Part of a small language model's weights.
Architecture: LayerNorm before each block, tied embeddings.
MLP neurons of a small language model. Each row is named by its layer, matrix (down: output weights) and neuron, and shows model dimensions 48-111. Each number is 128 + 32 x the weight over its row's rms, rounded and kept within 0 to 255.
After each neuron's rows, "fires before" lists the tokens most often just after its 100 highest values on Wikipedia text that the model never trained on. A number after a token or word is its count.

L2.down67 [131  83 128 135 112 145 113 104 133 157 137 140 118 113  75 123 159 168  62 123  80 123 126 111  61 101 123 163  70 158  93  80 153 188 138 127 135 118  90 121 168 177  82 137  80 189 135 126 115 157  89 149 151  91 148 114 146 115 118 139 161 180  61 103]
fires before: " |" 22, " |\n" 15, " Released" 5, " (" 5, "i" 4

L3.down290 [202 122 124 101 123 179  88 139 134 149 173 142 168 132 124 137 149 141 131 115  62 105  91 151  93  60 121 154 155 117 166 103 100 146 184 179  94 109  48  87 115 159  80 122 148 139 104 121  75 106 170 162 137 113 156 108 104 205 158  99 159 156 115 135]
fires before: " " 36, " |" 16, ")" 14, " |\n" 7, " ." 4

L5.down90 [129 157 126 144 133 143 165 100 155 164 127 125 141 156  67 121 131 141 140  73 113 104 126 137 159 145 118 118 149 146 119 113 146 124 126 170  93  90 118 113 111  96 138 106 161 120 115 145 144  70 144 161 139 156 114 147  86 109 126 146 216 123 116  91]
fires before: " |" 26, " Votes" 7, " |\n" 6, "aster" 5, "ing" 5, "ed" 5

L7.down224 [106 105  99  93 153 129 152 109 121 113 170 126 119 147 158  82  98 142  89 158 108 168 160 118 151 103  94  96 181  83  62  80 115 102 111 141 162 121 144 148 133 113 155 147 125 111 184 118 122 112  94  49  77 137  89 174 172 116 104 181 140  94 122 133]
fires before: "," 35, "." 9, "m" 6, " (" 6, " |\n" 5, "13" 4

L9.down104 [ 71 117 100 107 156 166 148 142 149 107 175 151 131 133 119 158 111 114 118  81 103 150 176 162 127 159 126 104 127 157 120 129 139  33 150 127 110 175 135 152 100 146  87  81 127  94 146  84 121 110 117 165 109 126 126 145 111 103 221 125 116 103 133 187]
fires before: " |" 63, "." 8, " h" 4

L3.down359 [163  95  86 133 132 159  88  79 120 122 142 199 131 157  90 137 142 135  86 128 130  67 121 181  85 162 148 166 121 107 102 174 176 125 118 101 106 146  40 109  90 139 191 129 166 114 115 154  92 106 157 121 124 139 187 117 122 216 177 109  80 154 109  93]
fires before: " |" 33, "\n" 12, ":" 10, " |\n" 8, " (" 5, ";" 5

L2.down79 [109 108 124 179 112 186 125 150 195 159 129 143 185 137 148  86 150 115 104 122  54 142 166 135 124 183 136 132 158 174 124 154 121 152 182 180 110  78 145 151 100 144 132 111 165 107  88 167 118 116 123 154 102 119 125 125 141 111 150 156 110 163 113 161]
fires before: "0" 22, "1" 19, "2" 12, "4" 11, "6" 10

L2.down196 [137 147 161 142 115  96 128 131 141 158 107 188 154 179  66  66 167 154  73 137 147  60 131 138  78 155 180 152 164 174  99 135 141  59 129 103 198 109 119 195 104 160 151  95 182 146 149 181 122 138 135  51 143 151 160 149 100 133 108 139 138 137 114 103]
fires before: " |" 27, ":" 8, "out" 7, " " 6, "s" 6, " (" 6

L3.down358 [144 140 124 132  84 163 107 132 132 115  89 144 132 154 127 109 123 144 110 102 164 110 141 138 145 152 137 209 148 190  82 127 104 101 122 157 143 165 126 103 145 139 137  84 178  97 117 123 127 154 197 124 126 117 178 126 101 117  74 166 110 136 179 107]
fires before: "1" 12, "2" 12, "0" 12, "7" 11, "6" 10, "3" 9

L3.down47 [164 127 114  48 126 139 123 124 148  74 119  94 140 101 157 135 169 140 126 149 123 189 113 150  74 143 143  52 143 156 141 102 130 118 152 169  64 125 130  49  33  78  88 137 198  94 100 183 132 151 124 117 137 117 109 156 113 160 131 150 146  80  82 162]
fires before: " |" 27, " |\n" 13, " " 11, "0" 10, "2" 5

L5.down210 [ 94  87 116 100 160 137 167 116 111 126 140 163 135 146 125 143 167 147 170 150 104 106 162 122 158 153  63 129 113 151 158 131 130  80  78  89  99 169 155 196 138 161 107 205 117 106 113  96 157 144 122 135 130 124 147 157 154 111 191  93 133 146 132 135]
fires before: " " 33, "," 16, ")" 4, ")\n\n" 4, "." 4

L9.down353 [117 103  77  82 132 125 110 143  92  64  98 142 142 147 141 154 106 160 161 149  95  61 111 147 109 145 167 161 153 162 159 123 107 112 108 139  54 131 129 131  85 156 144 158 176 106 111 130 131 154 102 162 116 117 104 183 157  85 107 106 106  87  83 144]
fires before: " " 63, " |" 7

L3.down100 [148  92 104 152 178 113  74  97  71  97 132 144  98 182 142 120 119  83  88  83 168 159  98 118 133 185 127  91  95 117 150 140 104 151 128 131 121  78 119 129 105 125 106 138  90 167 100 152  81 147 117 127 107 102 211 145 162 110  74 167  99  89 133 136]
fires before: " |" 71, " |\n" 6

L9.down70 [117 159 144 124 147 126 111  70 153 156 153 118 148 177 146 128 148  90 147 117 142 135 112 115 173 171 128 144 132 130 159 105 109 124 100 160 126 124 161  83 108 106 143 173 113 127 153 117 122 128 119 127 109 170  62 134 124 175  96  97 126 104 158 103]
fires before: "ed" 22, "ing" 19, "ment" 7, "ial" 7, "es" 5, "atives" 4

L9.down382 [120  67 165 115 174  96 111  85 143 173 147 146 123  91 111 118 155 115 100  79 116 113 101  97 103 124  96 174 100 139 130 112 108 170 112 123  78 108 150 122 102 158 119  88 133 134  92 178 135 164 174  97 146 142 128 158 172 157  92  98 128 139  80 124]
fires before: " " 62, "6" 4

L9.down148 [125 127 131 172 135 105 126 150  82  78 105 162 130 152 181 125 142 141 145  96  74 182 140 125  72 144  94 127  76  82 151  84 116 165 116 152 124 107 107 131 156 121 177 132 127 151 203 142 156 120 118 111 177 113 128 124 145 113 140  99 122 148  78 140]
fires before: " " 51, " the" 4

L5.down280 [170 136 134 157 107 146  85 144 218  64  94 139 191 147 154 147 138 153 150 120 141 102 108  67 116 186 120 103 105 148  77 146 121 128 162 178 104 132 140  66 116 150 150 189 174 161 104 105 157 107 158 172 193 129  93 149 111 101 101 124  96 116 183  88]
fires before: " " 27, " the" 18, " a" 6, " of" 5

L3.down233 [173 128 125 114 125 115 160 130 126 105  88 106 196 122 152 166 186 153 176 106 130 185 130 117  83 121  84 125  92  51 146 126  86  87  88 128 142 127 162 163 141 160 132 120 170 161 115 136 106  94 104 136 177 114 132 123 155 138  84 164 124  90 109 148]
fires before: " " 87, " |" 5

L3.down274 [174 140 129 141  89 116 153 170 181 104 133 138 149 117 105 113 156  30 155  69 107 135 141 214 170 135 136  85 167 115 171 137 153 131 181 132 135 118 108 198 156 147 135 126 136 135  61 154 159 116 123  81 133 117 117 175 146  79  87 148 147  96 210 148]
fires before: "7" 13, "6" 9, "3" 9, "0" 7, "1" 7, "4" 6

L3.down235 [124 174  83 167  79 101 124 147 143 150 138  82 132  74  84 152  96 161  86 104 196  84 161 131 214  68 138 137 147 156 126 104 130 168 136 123 147 119  98 120 134 145 127 120 197  92 128 110 145  79 133 126 136 143  98 189  90 107 136 115 121 102 141  68]
fires before: " |" 24, " " 22, "ing" 8, " |\n" 4

L5.down199 [182 105 158 146 137 161  65 174 185  55 135 120 151 147 145 144 148 187 168 129 100 119  84 159  90 132 136 112  89 142 118 174 159 126 117 131  69 171 130 158  91 114 107 179 133 119 180 120 167 110  79 113 153 144 124 127 116 116 180 135  92  98 108 180]
fires before: " " 24, " the" 16, " September" 6, "to" 4

L7.down15 [141 157 173 131 108 159  48 117 120 117 139 122 113  98 158 138 113 105 137 187 154 146  92 142 121  86 112 146 151 128  98 134  78  96 162 126 139 137 141  73  85 167  94 127 165 182 144 115 103  83 108 137 141 165 203 144 115 137 148 141 135 177 142 122]
fires before: "1" 16, "0" 15, " " 14, "2" 14, "3" 12, "4" 9

L5.down285 [115 134  84 176 102 131  74 161 162 116  89 152 144 132 134 107 157 115  97  83  87 181 160 134 150 105  67 129 145 149 112 173 124  91  58 133 112 162 102  96  63  98 157 145 177 127  90 130 174 152  87 137 154 110 158 120 162  96 212 135 176 123 129 145]
fires before: " by" 16, " to" 14, "." 11, " in" 9, "," 7, " and" 5

L7.down370 [167 101 133 146 159  95 117  79 184 187 104 110  79 154 131 178 108 131 162 185 128 160 141  98 122 126 168 188 116 116 108 112  85 134  90 160 140  57 179  93 146 119 110 102 165 103  69 161  98 175 120  71 170 119 164 142 114 164  81 140 150 190 112 128]
fires before: "==" 31, "In" 12, "===" 8, "D" 6, "The" 6

L3.down265 [105  58 130 143 152 152 113  85 153 142 137 111 195 180 101 146 139 108 130  67 127  95 147 167  67 119 196 193 115 104 113 137 141 186  91 155  89 143 194 112 153 133 105  96  77 145 111 175 133 185 225 128 107 146 140 147 145 118 121  94 117 145 124 200]
fires before: "-" 69, " " 6

L5.down55 [165 145  64 147 126  99 118 171 104  91 111 102 101 141 168  89 157 108 143 109 150 159  93 149 119 152 112 172  83 110 156 144  94 116 135 159 165 116 164 156 166 138 142  90 113 154 151 136 110 204  93 153  99 147 148 127 115 159  91  75 131 128  73 108]
fires before: " |" 30, "%" 8, "ided" 4, ")" 4, "and" 4

L5.down327 [133 107 106 109 137 131 107 175 164 111  94 105  83 139 165 158 154 107 155 131 126 168 200 141 109 157 148 126  90 159  59 103 139  38 103 127 158 147  68 171 141  80 145 152 134 162 101 154 124  75  75  84 161 103  90  76 141 116 168 162 215  90 112 184]
fires before: " |\n" 16, "," 13, "is" 11, " to" 10, " |" 5, "." 5

L7.down91 [138  99  80  98 109 162 155  99 137 120 166  88 145 180 120 158 125 170 172 123 119 189 169 161 148 149  84 173 120 174 113 140 134 129 139 101 137 110  64  73  84 139  82 171 133 150  87 109 150 120  51 111  89 112 139 150  88 100 181 105 147  79 108  50]
fires before: " by" 18, " in" 17, " on" 13, " to" 5, " at" 5

L7.down9 [122 120  85 138  79 121 166 118 136 100 128  34  88 139 121  87 108 107  36 119 122  82 125  81 171 133 156 124 123 138 198 137 109  97 135 149  88 169 106 219  92 116 159 131 116 128 116 136 122  91 165 139 145  99 165 143 204 103 138 164 103  68  55 180]
fires before: " " 28, " |" 20, ")" 6, ";" 5, "." 5

L2.down177 [112 148 143 142 114 180 114 125 127 129 143 103  71 151 131 182 101  99 103 123 102 139 126 154 135  99 142 115  88 130  72 145 173 164 141  74 105 119 130 137  76 141 169 130 134 102  61 187 142 135 132 126 101 164 147 116 134 159 122  75 168 193  66 149]
fires before: " |" 17, "ase" 17, ":" 15, "|" 6, " by" 5, " to" 5

L2.down294 [144 115 131 146 134 115 116 147 117 113 178 129 178 119 142 133 150 114  85  98 135 114 107 153 108  99 115 102 107  96 114  93  74  97 143 114 116 100  90  92 121 164 100 207 145 109  24 166 130  92 123 150 181  82 160 177  94 107 128 135  98 101 147  92]
fires before: " |" 34, " " 9, " Album" 7, "art" 5, " R" 5, "." 4

L7.down245 [ 86 114  97 154 102 102  85 163 126 167 143 109  67 101 149 165 125  93  82  81  83 144 117 151 127 163 139 180 138 180 105  63 163 114 156 114 132 132  26 122 121 171 100 138  86  82 144  85 178 133 178 178 150  89 142 118 124 135 189 148 124 148  92  83]
fires before: "," 28, " " 27, " h" 4

L5.down236 [111 178 175 139 136 165  40  90 135 174 149 148  54 154 126 167 138 172 124 166 103 127  57 112 173 146 144 106 123  88 151 132 149 142 162 114 135  76 103 124  95  95 152 150 146 127 104 176 101 105 102 169 126 113 155 149 120 153 208 129 114 186 108 142]
fires before: " the" 31, " " 25, " this" 5, " a" 4, " his" 4

L2.down75 [123 155 114 139  67 173  89 125 111  68  98 124 126 160 127 141 115 140 119 112 160  79  73 108 105 133 110 160 127 175 124 130 198 185 150 134  80  78 199 175 127 126  79  88 159 177  71 107 148 173 161 176  76 137  65 115  98 187 115 118 169 114 148 114]
fires before: "0" 11, "2" 10, "7" 9, "8" 9, "4" 9, "3" 8

L7.down156 [153  88 100 118 124  66 152  93 150 158  89 132  96 157 125 119 102 151 172 120 121 181 106 156 177 157  80 122  97 102 190 112 131 164 120 146 123 131  79 142  63 135 144 133 126 207 172 138 104 143 100 136 102  70  78 123 149 106 180 109 106 132 105  89]
fires before: " by" 19, " the" 14, " in" 8, " to" 6, " a" 5, ":" 4

L2.down131 [125 108  97  55 140 145 113 153 146  83 129 153 149 214  78 114 181 172  92 116 148  67 136 135 110 115 127  94  54 123  98 162 136 155 122 158 149 170 171  31 111 120 139 145 165 124 167 180 130 122 118  99 157 121  89 125  99 125 134 123 102 107 117 197]
fires before: "-" 51, " " 8, "|" 6

L2.down242 [125 152 118 188  78 162 103 163 201 131 134 161 194 140 140 103 120 124 141  95 152 124  98  90 168 212 118 139 166 135 108 138  96 136 126 174  95 189 105 165  98 135 115 116 103 143  77  99  95 105 200 100 218 141 143 120 154 123 104 115 100 156 136 119]
fires before: "0" 24, "1" 10, "6" 10, "3" 9, "7" 9, "2" 9

L5.down382 [110 102 147 135 130 105 145  82 159  87 136  98 128 148 167 113 179 111  93 110  51 131 110 129 142 179 108 143  97  77 186 164  90  89 136 129 103 135 139 137 128 148 144  70 134 133 140 165 129 130 116 121 171  67  96 175  57 140 111 179 134 139 151 122]
fires before: " " 40, " M" 12